Part of a small language model's weights.
Size: 13 layers, width 256, 4 heads of 64, MLP 320 SwiGLU, vocabulary 8192, 10.8M parameters.
Architecture: RMSNorm before each block, rotary positions, untied embeddings.
Training: a variant of Adam for these matrices, 297M tokens, 4217 steps.
MLP neurons of a small language model. Each row is named by its layer, matrix (gate and up: input weights) and neuron, and shows model dimensions 16-143. Each number is 500 + 50 x the weight over its row's rms, rounded and kept within 0 to 999. Numbers have three digits each. A neuron's up and down rows have the sign that makes its largest values positive.
After each neuron's rows, "fires after" lists the tokens most often just before its 100 highest values on Wikipedia text that the model never trained on.

L9.gate22:513449503583483457458569457498569528618562445562477441470470438492536426520489563412452578523481586507603538586499548490521548552486569522430475483506503484527510489645580370477522563477573433466515501521461553520568529470517518461550404479484445537439495579569483476430502436541481572495578465491559550469628515529622513399558448496455543557492564454505457449522461504518585474516481
L9.up22:496534532555494492529532515524504501437447489481466386546516490549533493501455494527475439471595529525463481420555478577509481491488521539544488502503433504460520495584497441423482462430501460564537461610459539457609459626488510573512454550479505489504552406558512485502329531391403519555497533521399375485504521493499528483508418452500557455551536470504468490505441460490543500470538
fires after: " St", " No", "-", " ."

L7.gate87:488485584456482468440374516420443505584404522526528509573519462488526482510462558517468477457412538502425542574493512493514566573484519499498501495515445478530570503479449524478471550550504488569435541497587470474478498491371473603524416453568512546499486558647409473561427501496509603464511567512599612588495447487590453490455486487438497373483517496408485418528460521568522567514516
L7.up87:586503551475460486603441512429545476455404572536485593481515503527429418526458496650462456543478454548477527570538566518493532494470528463440500457514504511471563450478550434571501516546582489581515525520502527484501400529405533495534514568528583581608514495555546557544456517521469426449464500461512593438463516457480518451565578433460501497549534572470451475490510523502516528490610
fires after: " |", ";"

L3.gate150:467461479558542510551463448465475553550424593507498529590477554592511482476459536498432483483431554527454581420497561583616539517478564444494555448511492499552541509465557506402408576554459465532437472540452488434457465377597495508558554454518512536478498555519406471457506470524527543471563487596487523494492578488488436491592474513481421501499588493503512416474474603531413455516535
L3.up150:521516516574518474457440444490471481529487528582511562495484489590435446500504534495501535516402528472513587483416535519610603539472403484495443450457496494559554474507500453412420457494542427423383465514578479476470518461586512485533489483479437509463417561545460486448561420492619494416524484491481552561404572540529474489558462525566540563549544416501475505492435572484467519508608
fires after: ",", "."

L7.gate240:599469478594588511514476480463477492477506546525556442429421498507482570472458498533434553596408472484446610434547460589553479485574458498424520492378481464577498528536467462441513515475528528429393478430526512540463586471569532479506409450551490485514494488494567604460518522555495448475503499528503450467420654558476463525600500497580504449505523498547610478500422506494434523444519
L7.up240:500504536516504510584518515473436592495497485464523522501543545443536453500545546511491568484592447598487516597507533524610534474571496393439523504409494490525555554590515422461535470511538545471409509456522487477543510488480509522523471466581570510566538498547490540501518426494467481445572475459480459596452487568519514509548534592500591519495522496495487556411460479492522512519518
fires after: " |", ",", ":", " She", "|"

L9.gate242:530621528545460410512496457488485573394401410520571463467427578551441598462490535484481491620519448530487426584560526492481429588553457507427497430422517550622608430504493476509496456532604488504441520522563505516488435517534543532464461449460544483545528417593587530404518527494454445525501532577442458514479549583461469445485532519448522463455467469489541553506619486468515558516440
L9.up242:486560529503484553435608533534516554509527460422554442458521532461500456516528517450497535543443499490471513482542473494528495398454488448658490504513451589464524438531551464500445553342559528572449437574526580491457444472491527534534641455505519541501605445469589511474437618520455439515465417458530452424507494520521476468584507499506492478582561457459476408625492451548467534486545
fires after: " of", " the", " and", " his"

L5.gate216:420523388475498539491472458491424477469462469543567469446479516551486565482467529399461475441470553535504523414532522531534454475470527526462546555525526599542572574519523471505525535471433543519548493554440429516392470396415503580609447448450522466499454453460503545505457457619515511513478484446597492573401496463431562505540560506538501582509476427513484455443403560555460461506467
L5.up216:545573473554512531538482511466555538478520449513538414478553522467434448492518480537546495446491551384473477520568493499535475484495524530435566513527530546634586572508620498559496412448563470554491496502539552589412476346449448565471597539454603572436466478540534537450444551523498535477514547507591484480467528501537439509483445486595515503510476443561538368514442524615460570555448
fires after: ".", ","

L5.gate296:567559500563485581445506421553474456554568487545497521496477445545555476475465498432457468555502597406605531552487448519389501496441492515596573456472525537588506425411486572509394417472528490487547502486540511512474497504520511519525584358512493487509508489614450609531593441472546513529451600491486539531558604570448515445468460546432456542517441538499565435522487552454543532373490
L5.up296:503447449527513434553551503580433454583561550512660539523526467400424455540480468425493447486504391544527459525406508476554532522495471476496523481457468509600502402467456536500476475434528543605506500453565469604564411436517455531459423493498433400544482516538478577489488445483520422567481581450516559532544509381478541435557452405440518544505424516531548481452485475487513495543616
fires after: " (", " $"

L3.gate75:509375548451494544472473601438507502481561526476506506435484467519498548524475500448530546454515482526582521483487495562467593486486473502572578515466447457493547496494515462542580554399491428437524483607495493538444447464456510582421512546555379423575511554521545426519476583443481382578482556421465442549442455532514469512402477438517533546493479445464561485422538454523521538483549
L3.up75:511472533562446467520525429447472493474542543485460538576505527506463513549506520511437493522505549595553524528485423524578488658562544529539466437511500446529560443483513557511495468466485437446478494560523437462557591509569440483548525474544439444457484465499508657490514439500530521566612526573444506580498536444462475500521428465475422494524481540472502435455522535597500513494439
fires after: "19", " (", "–", "=", " 18", "18"

L6.gate87:410564503482459539486523422478454478428496490547430499513444531529561565541469544417538449437524481463435492486529492518582490568426467395528579476380507474553526572481446514441598521455479459528434425627498519519563555490568452602427457491554467499529462530447467470529465537526529536568492528538528421536443588523418449484398442489483500540474484546544441471482488479519414496510537
L6.up87:511471535457493545414644564530577484469617459501489569446457427504523458553509520499556498579474474501483472587531549494477482552469550370541557629457564474537500535461400518538657567448492459502431404455517556476444507554536560586511486562496496439481551529465433518510459557455509536570524562442533453507451493548498455530485470504470448559452530572548446484517547430462454538532425
fires after: " 18", " 17", " 180", " in", "In", " 16"

L9.gate83:518551480536475471514446409543470576449444530490521522541484486557517515443425459511493495473518554536485532546503542502611475570506499479478586519573471446423589491445508377532385495528470495464455525512549538470375449442530500529503449445445480500461540443596404564549586558504558564448505560473440473511453497558495466479583432444506448387449551489462470476434472480566513510635445
L9.up83:557505523517555503486510463439485484472506486480453532485441496494451556423528552481454458526465561535511585445492597445546637429464532450516474517542545462574456546470559535438461471469422511469487461500557549505558470559493515581539536504480511488410455457500573447436434468465524558472532577422526497502607543493513505467491361548533525549489521482499511464483443512428422545552460
fires after: ","

L9.gate236:485456519546525442595586602433514479497518617528610514493509529513469540467377525478382498447466530580478510411402546549525551478427570386479472609598501543597539473586447492453503488450473511492558517524408477515491396523417525458578368413506506451610367491541556460463507608466497494500500459573538484499471401465477500482472496441397456465509497474561517440466554461402557423479447
L9.up236:554511599492549402494539600419489522472533578491447514517675558438483507442523409488519408496545501591508537452446432518549560536506512449491442488456496500548464501579502559471556445528578509516559521473495403580493537553484496468520441532526469427486466443540580419512517507515440406558472442497545489577431410517561533594471461461527568436498451463515556527433476474534495460485473
fires after: " a", " an"

L6.gate95:524513446449536421569549460534449512503490529597500489537526444421501556560488456457422513444458579495525509406557522598556519562501485524523528449455552412437583478451520494432483531559485538558495588540478384476530502413426504460505556485398485488553567508553439536443480465516530546521514523524552497490458458585523525433438558484501435423545456459481424560498520468537465363419481
L6.up95:502504514465588562541518521495498567465409423531361491490526603427527492439437516506485497456502581435544551419533540472500510499442548572512515471444377455527439444485533489469490367448536565486502570569478490520567511548481504417518493500534503520477452549552534527508407495491514565556525566464538416548475531546483553482453604527540500438451409432485592521572430430512514536457490
fires after: ".", "=", "%"

L9.gate36:508461515498534466546462474485474522541533433459455459506508459524432427457497551604440559544502559488504529490439582476538460528485520487481477434534442453489495466416503543557477564490497529570521476463496496535449529608492548485526423530511510432479502494464463502371504597517474520553539530526558552499571437551514503450442481476447487398519539441528554417544510528461443528466490
L9.up36:465508586529534520487451511490496458464562552468528505398471466525443418560479563575430636482521487582525563562480583540541561563475559440458524423476424470418486500446512514476515496529467495546472484483540584458530525559422521439570480481581528492495535456494445515465477538542449432469485402467558458508626510506466428404490534543484433468522386396474575434545513511548516670498493
fires after: " was", " is", " were", " be"

L9.gate156:392518520522540405511536427494469423513560490496538517417566372490497592551512558517505519560480519601402464564495445500522485501541533601469522482446422474523569445426506602459490559489476527483412473510476561557447457496427524479457416497396503452560468458545501531464547533420442442525542499479435481515520524468462400532366592454507454469504499540443550558522601506555488533466417
L9.up156:479481564569494485618560504435505505507556471512575451451546524474509434422504512526472489425455503539553481482570529512480519502494565553488572541622460590541462468481549484522462568581395543541565479529374500557503469607594523481480436516462515501493479496437470450556521571413551579588484467488514485483506394558516367445402465484474554409427432495532435509418416559415537509448469
fires after: " was", " been", " is", " be", " are", " acc"

L9.gate190:515568481536468587512506495435521547527489528524644444505429506561486493588436500493542571536603480534594507420523488519565495541501525501534571478590555513488526457474503427503467570437574429512452520483477558412518501444484494565539587515408429564505539515473441576538488558380615535433573471486478562444497471519508457522501382523514487561532538568566543451514489543535564529431494
L9.up190:426486551552509517412494413507509507520461528550404485490423447600479484524508582510461490505519589449507508489379492523535467488476479571612499478593513379553502480429519470504621427483479515438445422489482486555437555533527530586536500474398477482508408515506595547509481531508503468481561478499478513512575502435443570585349472503496429431490517499492447495508481431515421533590498
fires after: ":", " the", " −"

L5.gate289:487569512537513594476496427436546417472511462494504423475565400480442452506468541451450519568580490573518512419502457439454467360546505450416452472454520567518465549523472507530451507455489473412486456514525536398554501498430554545496455504556528522579516526454532479535550514522480474475501562424483445498494604555514430565476507389546525512578485409547489430368435460486439512446515
L5.up289:527475506438555483409526583564597506482618502525503540534520487491465473537555547332448519507496533567455464556506549540458432508466514431465470488425539528453445436562413570511526506534495473549552394460574575560469396484566469495563495539452471530547544532488492527520448507484507506479463548552518537508488510470499511569435383531513472576498551499627533488421489510501518482484466
fires after: " 18", "19", " 17", "–", "18", " in"

L9.gate126:563507410507499468506518523466538487618534460501512409453493427538524502498451553481421483594443562478525472505485532549536568580439467400529526418479436488418541543462464529462525433496514545571468463524586470440453476491485508491422466456444509501500543459510458535505419466547473393505507457379486463473539491460482523541469516464476490483544504423536522409531557496593432570429527
L9.up126:642536498477436476508476479492509560508534606450469522422488421491548503407468516539490482503466587424473476473446470567522521568522465539477493459522439518595631533463570496442529470444573443536527418507543529510450456533503494442447499497497461635504475452535518504407431432544499501494478473379515434468579494474586593534505489509503434499523473452445450425493519607591529479489480
fires after: ".", " .", ":"

L6.gate300:397474537623449551426513470567432566530566517448490492468463504460434480574525477486482482400578558435383527492443475543546536532487398452569585479488508521484666423401436489450525431442450508507507497480510540525522460521595492510500501439505467415463515576448516406533537495572475498575508553429533549508461474454486591458526598450454482455526432468563538446502433460498525549503544
L6.up300:474486528524408477566478504456527475510465594532477472453531512523522482495466550520476505528491495563508513584596449591557459508521479480445525455484479419500554510435538450605472400431552490395491501516539503488461520540499528468461482480513513432501535432467492500417424447478420537574459510492516518533409520531534514551543570460590460469508479431414500498515477533417452580425541
fires after: "–", " |", " He", "19", " the"

L7.gate177:588467470530490425482535507555478514558400496539465456495439419529499567541489505541497435447425536502434555479460505514562559474468408458521398525583507486502529491561512538498525490576482515530444527569555502502460486411471559538473575556475471476557428542545543554458496490472461548413573527462496452556470486435583439505492448537558434397492603537526461581484439451501510635484493
L7.up177:448495541493603504477466450473409474530521420463481509546410466538502614462489602436466551556525595519451544527600475497580550476445569468409479501572489455560485558418425505500542541585501503525525473546490356498526578455571463523442561580526465527587397495501436492476484506507594557492509497451570586591496481525497445548481469498511482488483473502442501576480462441527402494502510
fires after: ",", "."